From a checkpoint of a small transformer trained on Wikipedia.
Size: width 160, MLP 768 GELU, 6.7M parameters.
Architecture: LayerNorm before each block, learned positions, no biases in attention or MLP, tied embeddings.
Training: a variant of Muon for these matrices, 273M tokens.
MLP neurons of a small language model. Each row is named by its layer, matrix (up: input weights) and neuron, and shows model dimensions 64-159. Each number is 500 + 40 x the weight over its row's rms, rounded and kept within 0 to 999. Numbers have three digits each.
Before each neuron's rows, "fires after" lists the tokens most often just before its 100 highest values on Wikipedia text that the model never trained on.

fires after: " ", "1", "2", "3", "4"
L8.up632:510463492533603484473501499522569545518465461549431546492423486557466487460545490520441539480452522539493455454572502536466475513505505483545524456466500613532571528500463472489468526462553537467519500517463482518419558514468579487523516527436510523461424461558544458468516476481470524557

fires after: " |", " ", " +"
L6.up32:581406471438437431570575545456554468485430569487455487470504467472561529516575551508517530408562451483540535529514487450493475491458493503519477487496509494508554470527466493515477580487605447580554447521428409549454502493494484469500529517491467555508562535515461488535492450437515540476

fires after: "1", "0", "5", "7", "8", " Syria"
L8.up521:500532484494468512455433524501522575494500505467475463533489476447469496554437529536498521570532443466485500499417485499475542489455449505486460476483561567489562513436461483510509539461572528617552528500495508488468520523458508477460520534576590424497491505502475513502489540579531517565

fires after: "4", "2", "5", "0", "6", "3"
L7.up592:541504454523518484518533508499481514476544466536476510401541537458542501507567538466463581469516424520496550550475525594478519574506444472502527530525502546503430527485479470480480492447522402511529506451486426494534497582508521622456441513537497467516455422495529509539475413497471455476

fires after: " was", " is", " were", " are", " be", " a"
L4.up143:524562515538483478494538425469559511451427518494436560480656549501551495393438461519478453588520448516470508500549500474498504521500487460462491522522502458429492511528486534479516545544486512571502511460562455540549475407506470478449539510500471527504548546533440499528525476571438527515

fires after: " of", " in", ":", " on", " political", ","
L7.up504:552447615485489491500565564587430496544472544491494490586556478468526478513537498525543475491525445459411579407530510511471511436526545440518452550497503491537482475429509520471494467602476506537522529514465488519506516498549450447488468458485431496552557451527485522553520495512524458525

fires after: " in", "–", "0", " ", "\n"
L9.up179:531473441524509562507559494529493420476516473469476471512464471503548508508489453520452463517416521439464469523510481483459539544547598517470553448525494570473493509547424545499472527452464511520396474563508469488482485541498588454566536478510505473490488486614494526481481446491464527435

fires after: "\n", " ", " the"
L4.up458:496511457506460475481544521465586519526485548519521450459583531488513460490555521542516475452517473475586461463480471498501467503477537519482438505492532550542499431485474487554460501437546506537459568518510464527459513500534482441498473522521533518443562485505565540470487462478443546523

fires after: "1", "2", "8", " Bre", "0", "9"
L10.up18:502526460468540491462489478475516585463484501445378462479446511437459496506552524561519498557537479426539533421471571531429522516451514510562518527483491534548473537512491505481393548451518582444486531460483507545530476508461509498517484483511490445537515593462471571488522496446580480536

fires after: " ", " to", " a"
L4.up384:583495480486454477481474522454478457505502471617502474460525483476526454441507460492543488539610544497467525505505470525454492534578406494551522516467477474488529468405496550506524439544451478476516536504539528474530535532510501503535454584468456555461514482538586519504608503559417515432

fires after: " ", "|", " a", "-", " |"
L10.up295:493503488466476489531498547525458492449507447528480488527531524501511497533536425499503492551459550525564475551440530526570480423525503449506515468409522544428485505514505518534492544539508529402476490552456522516539512530543469380444476486548485511608567470426521364465512532510507523515

fires after: "1", "2", " ", "4", "w"
L8.up462:549483539510534496473569517525490515505536471525477516535469617522512439452530475468458482571507476490524516537547549574437462477480475479458492527520527506510487486585518556511427522473450514509476571459528457486393447588498548536546478537521446481520495488422459500453501433445552592477

fires after: " |", " "
L6.up655:501435483542547469506481534492560454489467510523507491531514429554511517481535512500537546537460504541446520470483469495486393472525460477522492448491458560545565530560452499533408507453491446456504531547538504581497475555514546517406563511523514454509534440534552529487506456464484505466

fires after: " ", " |"
L6.up351:523427548466497508543450512521435511541585513509433488558523551551541509572547479525578441501469480538528523463476500536415452487520423512472471471480478587533516491508461483526504512434492472445554496544524503502470506467519548491509587500486519457482503550407572555464518536525511509518

fires after: "0", "9", ",", ".", " in", " of"
L11.up625:501421536463552520503519453576547481503497431445483409433424540540469462470501556505532444533452541506508475499474522557480524440535490514500488499472530526586479441498471453616552517528477570488520507465506482474503448504501518489433464522421536537580595478516419521472466514443544481518

fires after: " de", " (", "-", " Jenn", " un"
L7.up590:531531524480466576526493457520506472481492466455484584502499526476551472470545524475468484503474577524492527472515530496570485486465595551448469548470479596559494458530515510495469514445475582559511531463551492482526438461479438473563461486390467411439562461506454565492528493509563498477

fires after: " ", "1", "2", "0"
L9.up529:466421505513473507456559488460466516482416468545510497531574473501510510573518469482500445491467485469557453571558496489507462487520501497502478523507482502463586444504461491552484590462427543486522546504505451491510473518467532505527557596411523505551468472530476450525497500515529587548

fires after: "1", "3", " ", "%", " |", "4"
L8.up476:556452447547473508571490520504495499523502554526535499452488518503533486539468491439485494498547530490518437424505390500503507491523561550502522467482526523524466579480473553522383513494495454534558541471547446498481454452559578560457516506428495512480461506479480496506514453515515533491

fires after: " ", " and", "1", " G", " to"
L6.up521:512484535539441484501462529445509524430496485588504453520549561449399511527559419503541481525587502468458500482524529531575518471559464560448496573416446531516520581500492530425511507545445504489510497526458533473539564532479505479466434524474473521498450488491548502497493504535529566517

fires after: "5", "2", "1", "0", "8"
L8.up579:480489453470508539473412555505577542514501519428520475440481524452472461537532539549549456443558458430425476530448595482486459464434538450502501517493489526499525537486496465543536504520468486483573512426521486506566445466439566554456527449527544466494552453480474534567491536552533438497

fires after: "2", "0", " ", "9"
L12.up170:538550501491475512467508533483513454419487571534506461499492453499477592483519404472493490464514516432529484492591538428488546527535495504545507517504472550512505464468444520468485602523502566569473504427418486544489416522462522479489523507479492515520541453557493407571456480501527469562

fires after: " the", " at", " |", " to", " in", " of"
L6.up580:489472388563487554524522512473509489511470495479515440529455465476482539526446543519508488488527560449522479445499467567466486485585454556533513510539510500523451458474501511424436463512542481467497562532529470559512475541454498506564519448534522526475528484535428563536413517474545484523

fires after: "\n", ".", " Year", " Title", "|", " Party"
L8.up713:561535508545434445473481538447473536461511497468508537513533436509463504466566531425598447522501521510483539445518544486554477424537496534433547557513530527464501475508522409457571510504469478448546535571476495433530506458499489478547511492517514453511493510482544505468501488520536458519

fires after: "9", "1", "0", "5", "2", "8"
L10.up384:490562541566553487487511494464517501469497496519450466491490444458485631525469531474545465474562476431496469422525517509424475490553488549492479461559489495520523517485545428461565437495413457537492529509517495473474462545530441510497504468493514531579605494509503463534442523503566496570

fires after: "-", " \"", " (", "–"
L8.up196:491506439490434517523519567491533453489450485516495554488507486573558502529498492462523580532465450510495472500500563449494472474562490413501484511510570507497481501483495477510506524504514545472437545435477506537552532498454531472444497531454462480435512513480461513566524540591487435480

fires after: "2", "4", "1", "3", "5", " |"
L4.up592:550502550500528522512488461520486478554513541485481483490430507531545472475504453486450422528526506555466488511542515521563408544473521483459465539418453525527517591516435477493534492431527467511555478495418442518551509479480505497450487535461507582428504494562591439468506500452495470454

fires after: " ", "0", "-"
L4.up378:544530472434482534528499573426507471543492541523526485447526475580527512528558456492523513507480455460589558489473450419556410431507479533417491504615521461511560475575443507516517499482518460562524486512543494425506503478456482499494568505433518559518502490486460572477533474455485497539

fires after: " the", " ", " a", " that", " in"
L7.up535:543484485485521539467496524503573503513566525517503348529447538503441526473553508508581480464440505474452531426452490488550417482480517506528476509471469487540404502540442540469525505535475476503543569497488484465544423511498502509528501451557519508535522522516521493467500482485486458518

fires after: "\n", "2", "1"
L10.up693:476512522505537532491494504512528510436542485480475434484506590476475443498539481458477499480437567492474533562548521524507520467575456405506524519506477497407525442532559512468496568528539580456544555542444431471529495495442573478456498516510471535534509461542503479467545507421558482450

fires after: " ", "1", " the", " a"
L8.up222:569513496467461467529469509477518515486474535499563467487484509464512557549530446469549506464471561455527514487457531511478455436551526530471504578501527513529471546448481417549465551468560517534558453482496437429496446426583505534483496464500483526443517510608503546447484483524507541503

fires after: "1", "2", " for", "-", "Senior", "0"
L9.up151:525462471522517473561472366454510490455510554466389461424537459517497453497529468471447482524538460502551478486561490516480513509474527538565584418508548518468466484475469505491512591551503530511451510467532470441492491488493472485521474575446528512528497567469511543514510505406560556584

fires after: " was", " be", " were", " being", " is", " are"
L7.up411:496479507537454506470545450485464520476482457477512480430599388526560512479530501476457487525474427530500554532470527492452542518526472495430545582545418396438423506532482519456469418494590545594522485526508445493508397556564455553509475452445497494487502449496493541470461512544437500480

fires after: "-", " \"", "y", " (", "–"
L8.up364:496503472494469537531456547566467457492469498556495565529459545493510450462497444436530470556480523534542475420579437532527506453565541479485451488553482510481491472433568553469612480399569476534444572508523505475523552441491509463520483501469424466466490440510496502480538505486548506469

fires after: " |", "|", ".", " /", " that"
L6.up317:536578509482500420454530474589518493465525450516503510552482492474459490549500588547438553490499512560518504498490511476495503512462456504458484520514519502440478509510466517492513421488440513463469462516405508531497537583495507535493487546454539538460494513548535496477467434511494472550

fires after: " ", "en", " bi"
L9.up85:413464461521504542529523477533498500522567517518467522506464509525567561549572459496448426474498505484491540519543497410483459514504502513451494543492531476533537463451492547443573582515523450521521503447507529454514515506585473412511524508495523532525537466440588537414463544483571570495

fires after: " ", " |", "0"
L4.up533:539515447441518489548541546476446515471557465499466531472395433539522527461535483485496466559469497432554524478526513459543366495540521489481512594503504537532512493555504492487543540451467518554516540451456489407533477535469498484458476479503506483525520482493444472518471514494412550544

fires after: " ", "-"
L12.up291:500482478420504506596455522510496475530432430510517495481499530455490456466491534482554468436503443459538510506543474451531484462553501539439403491514481391480527526490491548461505535554465468527512563488543461493507444543483539515546542506463512608544511525459502496513568489504526489541

fires after: "0", " |", "5", "4", "2", "1"
L9.up699:518445452592494462509477551434453496506506496507475443441467483471536532490512532429599456552557502489512487510511454490491506579530549505547522525562461472496475411520508484498533576511522545521554464438439411486525456530527493541529453475498483452516575507510530474529507428516490526523

fires after: " ", "\n", "."
L11.up669:447496543454457418474509531494495517434486379508535529519580504515516466509519494543532564515445474485473552485568471462471496460424518480451505579500496441483501422574450472506547475478431517525508429485439419472474507486453481485492538479503484554501524533521555519489484404526479494496

fires after: "2", "5", "3"
L12.up125:535495411425538471434467486456491420418578492538480455450489462554467497464501520511502519533568531422548438436506522526556479504496521518520438493491536518516483465468564521495487525551494474501498522511503501514498523420534461547538469515518451472528570485597398486587513494578575462474

fires after: "0", "9", ")", " "
L12.up42:429512477474551496479491553479551521511462525460498518480549570563461465517461519584505511458447506534568497439542550431506488442516516453455465537448474542498544461490492449481508497553488538496519455482537541519487486458458506456520531446389523578491541504481526426422526457513521495517

fires after: "|", " of", "-", "'", " |"
L9.up68:472509468530520453456512553503479556568464444508499471528458513520499467439523511498526497539601524428425534498459548508436496496415478527487490509418445463485500577477497433507537507510424444574516531549482474466441585511577510545509462432444547575465520508488497473455481433501515549513

fires after: " ", " (", " in", "-", "s"
L7.up536:539424461475536452539441530468443528537485523539552460471565480488491495477543542498446526444558484470473574515573517436526481481491492455585534448474471463540520478436503555478491446545487582531548489508446511522510501420499498469504521543502492542503506461486494512581575549497457479478

fires after: "2", "9", "3", "1", "5", "0"
L4.up260:535561486503473551496450488519488507476521531585510507472489477488533533496512544508510563467445467499511464505506532498565495494556479561523485468539538450565479426476503412472459528533464482571526453474502510536518475490475482541493453452536486467497521554521536476548479443554463589535

fires after: " ", " (", "2", "″", "4", "5"
L9.up425:579449504479563608543532527499477480530492467512483467463422470538519534524442493503445472500501511483476499504567475472509430470454507514513429551543528563463506443482495549533463491477561460501575548541518472456521526510564535575572570492588560498473516507455437502465501477375480554544

fires after: ",", ":", " Kon", "na"
L9.up297:483432453500532490479507551534574545436454502447456450503497556550533522442444476466533487466493462503451565455532477513505582474511508501454481495493536461514482468470541540511501458602463513497494513459493572506422492486556469454447397440524508480514533451609554515499485532462523497530

fires after: " ", " \"", " D"
L12.up17:525447469485447412460500463530499519491557489552558553531505462445499475549447502549484459458504501519469494503526495435393528517535579496512540562556468497527426433570545462529502510452456567528488447542456529552512477524426497493473518448550472581504472474412435512425514449506416474564

fires after: "0", "4", "5", "2", "7"
L8.up236:502499518453536472569450517564491494544536505549525522515477448528471522525442472546525487590484469519541455511403565574461520526416494470484457482480524523501486561480468520541465569465518524527584467503584529472456505415471498500515561542483557513516489472474459516503556515492514462468

fires after: " ", " |", " in", " New"
L10.up349:481444463518532475523441504461449499488551516485439457521456518545495509437521485542557460517397492475541527420480473435551453546449491468482529498462496563534497500544452525480489564490495461497561431539487504546460485459422520467462535516505499506518483528456449526467541491461499492521

fires after: "2", "1", " hold", "°", " re", "5"
L9.up679:499500409459506497444466462512582523535408541473471469496496482440519520467512529510542512490542496523509412486492568550539456490492463412470468516452566457484499501461521485528454526492499444550483511483548537465599488494484494503526590543537446472436488511515447515503510451537543453557

fires after: "3", "–", "w", "4", " ", " W"
L7.up731:523466454523518455545565539428479478472529471453494460458460537530515529468478478397502525463451489566574466543478493517426552543523504484479463526441485510480458489496443510430452494476459514509477523425515462487465454557503552512497481470516472517486442515536505583471534390459494624505

fires after: " ", " on", " the"
L8.up0:559478507519566491506489552575527463549517481464546487527489527498491491490511489478525493538472480452495500527623438529456449525466480481532547451457520546547540449438486537528472506498525395468491507541483539456471505553579529527475551484507499516513478454418483477501466508521482518497

fires after: " in", " of", " In", " Saint", " St", "In"
L7.up727:511432439487457484463552476456501519519499440548477483549500473541521472484547421510522517454494504494455469473528483500514505494519496502485520552465573527573430602473455495544440472561450517455402500521556470511503535525439522463477480483512534517464547465532513541473500516488490460548

fires after: "-", ",", "|", "."
L9.up646:446527494483559535574523448471500562580507468490518479509463529529477455448483509487542493451502540503507547496456548560467460523526446477519481594530512456539486593390548478545493552500493502487481428494493435478496488501459527542471505424512530534519488449505557549516496440434442551565

fires after: " the", " in", " of", " his"
L4.up348:501506500541496478420486458453435501564485494455553468541490438534513513495509449495435544527508459482548471471463547472481498506456526485496468461453558482540475436467484438583463442477429505485505508510553425441531559566507516427579536434543473501547557470547537552501505525521499496551

fires after: "\n", "-", "'", " ("
L8.up49:526476496522477400450463525535491488534519437456462486498474449538493478471508493625476506549440503466546498492511511474441543498465531455486447506484506508498509506474548525486507483431482524447564579542455491473489499507514555397491518559482546499488570498513498546560485531512555584490

fires after: "\n", " |", " ", ".", "==", " Length"
L6.up416:578495479545585497544463471493501493469502479473521475513489550509459502464539552545525424529486534554517489564483526486471465493519443407543399527542444485350533512544494516516513496521546521504474515501492474433477478466496559475540453493545511509502464524473483481535515526458567517471

fires after: ",", ".", " ", "0", ":", "8"
L12.up345:500411545431463507570477517562509473484485501504441410417473568589482567506463457466467560538499492479460495481480476476479559467552451530457552572434548481475487430567457518579502470470526499473517524467438537488442512543559485509422521578460461493515511547564496516509497449532528506536

fires after: " |", " ", "°", "″", "s"
L6.up716:484517465515473550509518510412537549485483462467430439586476576471459471514591489499526477537510517540473416461509524434489516460487490491503453506506513525442481479466509553556521475444471551492539489480507513503504533442512451494504533505524576507461562546520539499516549524571450531510

fires after: "2", "1", " U", " Ju", " for", " under"
L10.up518:451443420554492454467493503499543463508538597505456417506464496541515435538532473504499496488540452520517513457501501515496471510506500567498429519496445549505490509561444467460555480525622424523481454503473505470498499505515488499522480507498572489523509525463543489487496473429482494469

fires after: " St", "-", "–", "th", "s", ","
L11.up596:452519520498531494508538521437543504524486455532546478488562464560488459489513455484483548431439482539550533523481504468571558481543466463489559567536591523524527549458457527537492475573519508430505479481522497530445536463532492490531471500469577505519538516441527495520556398457517526524

fires after: "0", "6", "5", "4", "1", "8"
L9.up27:465513491489536468534457473535561556477467490498457497416474570501566549485551515482391521535517476524465502462541464474564522504495596517550483439462466533497471461547516468500567544509536469502569467432563484417433430555460528488476407527455565549548478551536480525523538524475546514486

fires after: " |", " ", " (", "s"
L8.up249:524423446493502482458508560467473451535451553468459477546467535536472513516476445466542462538454494436472523527546481481503538474527440480451580531558464587531456581506480485463512483495429450512544498529512524487465488510474510466549601490514479505488504540420505593468557514496581487526

fires after: " the", " as", " a", " The"
L4.up530:459490477567489476466558444462542444369492510563430475375554466555511466548526537502554502449543513478478569514536534500486514538580527534524448485499439476421530500490485507511553467457490440511434514519580486472520520545502472544553473502521510501469518554526571528518487459527415502571

fires after: " ", "-", " \""
L12.up95:458438501464516446486542605516455534515515530480553523490561490498541471468556519534563497498526520446489451558563508507538455427452562540520505478505484450488512508492516493507495495483483510488499491512508401510482489490434441574477518518520462520470592395510504512536503536456480526483

fires after: "\n", ".", "2", " add"
L8.up732:570469509491531495536591564438499528506520516486550493489513448448508521455537530440501491581525545563485483468431465488554477475462481462506524553502444464451565420464521495478538525463567521495539561464589483481511469520551482561502597540511448518523493396518448506609474407519425514458

fires after: "s", "e", "1", " ", "b"
L11.up528:495506431515472532520504490473475562540500439471471487513456505504535552496472487460581419512552590498507502504475534493477500450506451462386482445412521556471564549525463469470523468451530550489494521507526509479457535500523531444433541529583535547417577522503479507528520537522523534533

fires after: " |", " Con", " con", " de"
L4.up306:534422475468505461611519555476526452521491509444467376571489520559480426501533451503541508523520525472534531460511524534470484425465502556466469486526495526563523478514458479468450513425568504493423514496470442533520491532555573487464512521533533508423485470537423512532586469439494477495

fires after: "2", "\n"
L11.up396:566409513514477468477512526512513474457529520489544481515500447479446510521535548460475460507435476452510541445519505468473535607539452535531531528491488529566526486442520501504582550498487461522485513448535499492450599487506495478497435511486475503481550533516485462532480499566440487515

fires after: "2", "0", "5", "1", "6", "8"
L9.up183:490495500519550431472409497497480634523467453472499482533493447472505506502479497533484531473555416532511444540509558475520518443407508564482484485518585522524496496509529472468551510493511511492553523417533513466453440574462537547488544458540511487515506456484513482514562528535476523517

fires after: "1", " the", "2", "0", " a", " "
L9.up652:499432483467522494510477425417538453511462511470511456498480496480545460515551506512444589547462495484501535441494502490435454510540537519537526480470522536516556547445533463496536561483558491493522491539477474461564486541549590476473502556544523537578429504536514496454502480460525572528

fires after: " ", " the", "ta"
L12.up664:502441483367542500433501481455494556457470533483507517511538501543474450537524553540585533530543462469542519501524479431550484496536483490485444473495442502536543466534452492447439553500443444535535478458562431532529522441453529500529555423526502534528611458478534440510518532414478454518

fires after: " is", " was", "w", ",", "\n", " number"
L9.up622:557473462420477509605470519489532487469430483543531472488552456566521495457450543477512483517444483508481463524510515465512527499476513466557422471448539449442524448560456579460463518498488470505512518412478549491487565499522524530487482524463437515551499454579495575478496447479530533512

fires after: " |", " "
L4.up357:531476484479510418581489505468537475465456521509522473510467442472542570465513467512542490530511539478530554479496474541504426440509578448461456492573558505532600486532429499477398507474461447525471500522443418467475503532494482469518512474544535559510554514475544515568414494443479500550

fires after: " (", " ", " of", "-", " and", ";"
L11.up679:570430491471482460495497578538537530464512529527501511550447466527557559553557442527506495444492481552474461488567493490481472472554504402494499582444558580491518550447488485451528491477536519432475560471514506482472525506531568394533493485496457527496547498549525509531526485454516481471

fires after: " ", " \"", " re", "-"
L4.up308:488543457458500501515542498561453519505411569560457429495604526508520428459564497535536518534529465502521498481557463561449445488620480453521582517491508536485503515427480493469459549522540482510530512487558514470483531469471427451533511500484494507439469526453523460478576439501467534462

fires after: " the", " his"
L4.up679:451565462465497488426513542548489527556491480487528539549531481506426492527493516466501522482511450490495468503519496557420513489517465521417498475517541547483560492465468524530419459506415520468440477484537556468588442492469496508517510502468462534473536510477557508512470418583529508551

fires after: " ", " the", "1", "2", "3"
L7.up217:553410543507520508531547466470473506441456521486446512456514502512465493500553543519453491502494491519478590531604503595526417500483494494524508470437500508602490445481480505515550524446527513588481554434461464500529429456505408467563520531566547519508522548402482484500456479492480454581

fires after: " in", " In", "In"
L11.up167:519486449471464435473543519459478512538604542531506578513512456574466504502516515490536415455521518483490483501575533548448499544518538531528520462438504545521470530470518458526516535536494479438533509445503438490450534523512546520508447521453489585518470481485465520520529505429457530500

fires after: "\n", "5", ".", "2", "3", "4"
L9.up358:518440528511501568485492470456491539506489501519527574494569444481504511490424539480509446495448465516531490460441545505553493500466443503512465478490535452457566435524503482466508526529473497502568559387507454500445542512425554504494456565523491500549547485457469490538474476553503551569

fires after: "1", "2", "3", "4", "0"
L8.up218:498460529494568500510452453480511494458481503490516433411503534515539544440501518414529561491591551511538472526529512493526533507480576472533479505497490552504468477503447546404413462509501375561501532537467509459517482609492517435447453490463503476536537555548491467519537516513508577480

fires after: " ", " to", "–", "^{(", "-"
L11.up431:478470525469525490418545523526485550444502536533460483462584527451571527529483461550453493483449502459484507522550518482440530508449479437508460483474556470564436537496444579505569554502517434508487521522531557506463476469523527427500433575453435544497544526531492562496548468503497511534

fires after: " ", "1", " ("
L9.up6:518464442482567497424544493499508568523493524527490564519536499532441465499546523449526546475557558544497530465417535504456471502469505465516562464503445469542555464491529569495441563477465450473470531548543450521521486459489450484533523530553516562538528425550468530497468434478517480503

fires after: " ", "0", "1", "6", "5", "2"
L7.up267:478584501468446507575496454454458570514531500544511535510501457535566557466463514462491500589459487514508469543522543461515468466491449545472461539512522576466506524533483507556493508483501564542495426530488453429529486515455486493438588549482556513540465510535441578505470432567405536483

fires after: " ", " |", "2", "1", " —"
L6.up535:531487507582513433558579443427535494471427506521554524435453444537539540468521392508496441525525499498479531499440566522456472542521494514544426497501481537514548529543446478485430550438502489531466475481492504528524507522475520416460572501495548511488506501510580489546527442531445456507

fires after: " ", "0", "2", ")", "3", "1"
L9.up546:519472562569496515457606513496526547493479489484502455474592460492449533504524539441506481517475520496527520479572491506468469529525446508561485516516517494463554449527472502540456528487515503541518510488501479519518518486386500558498505533448546542441472421478437492552459434483506573554

fires after: "0", "s", " ", " the"
L12.up25:519511479482434443480519499531537554533537550434502521511500471525469485509518559555454557491477519535517474516487515424471508480491565515464430458511569502538510488446485476559476567484454545504465490494534550541591504514426497499499514487440492500462534511452427470507536477549584488519

fires after: "1", ".", "0", " ", " |", "6"
L12.up11:513430415525486484464497517451464489562510519535493442467461420553496509525455484483497519571528538515493491474504522518512494502480487477471481539495448546483466526449476483455468472449549564484568553515479492521482592536546537527439567497529491554509507511459504520507569512449430597541

fires after: " ", " |", "1", " a"
L10.up249:540495487566449428487503496509497471547528484544476457451556480547524516489517387565499462526488558563437494489502512523444501468561465433442482492410534479515545586474440444520545491483502469451511499581467529492551540451534472424509460511466550445554602484484572489503568504483448566495

fires after: " ", "1", "lo", " a", "5"
L8.up240:510450447546526521508547438501487502508487412511472508428571481514537431420421493502487477475515533503539498494437517485484435480529535443467473503469438441501544530506483559520441509483515502618523531490463419477566491505458507488444516491495529521481495534544463490466509521472497518454

fires after: " the", " The", "The", " his", "0"
L10.up263:441504474490465425535487562477483498505522536543543475526485529456515562543553454519430595515506483460539502498452466521501488492483502545519502568529542521504488547449501427550533489474532574514456465448525434454554514470555371430478530510519493560492538500535497516468522490530461569532

fires after: ".", " ", " $", ",", " I", " ("
L11.up185:500449481515588553486438493573522529434467427499470508422510442504542523439533487508531463550474505502460477461492518506537471464488472498520500550511554500442524485434497548537586512440499528455518455486524489530497550458513494508489496507516481516552519493541547567540434506524471459537

fires after: " |", " ", "1"
L6.up507:490447452517530488552510466540505480545523450489492525501514552518564492576535519481445463533474462462526512540440482474487477557464446466488408428434523517448552484469466494463466526478584516505434463570485514590476546530554469513432539503558516496506575519541463493462484532474521558448

fires after: " |", ";", ",", " ", "7", "."
L11.up390:515462513494480525524531521519481519482469382494486450494376543523498550439548472521450502543527506476465489431524457430494602425523480474515493562504491488538476504452462517582488468523471478466531426519509446543443436562496558478456440518480537533448536481552506462538572504530504539485

fires after: "2", "1", "9", "8", "3", "0"
L11.up508:433522503516514482493437493526533494448496517518481512528510451496469486506507476560483525447548482527586451476436601516483509511464497467563522488546541544492500538420526463461518559489501561490533469475437608425471464455489549558505508541426475558532529627476466501535556532533420489479

fires after: " in", " =", " the", " a", " "
L7.up604:520471451519457540494513453501474539475541458557535412539526544490467507597535510502431477494450471465487577452485493548479465504550476538523512498419492491510450520485465518526505530477503520512538472558579486529456475505449563487514424502464496511430518514554487514494419518405496507488

fires after: ","
L6.up72:529437487440516588486506521573556488528464474570558409492480504540517488458535491466492513478540517402487470447466502506541502408457475478534488465551520503445583442493479512553501451565461418442479494496503428493460538465559515486521473586413518536556537505560484515477505519413495451563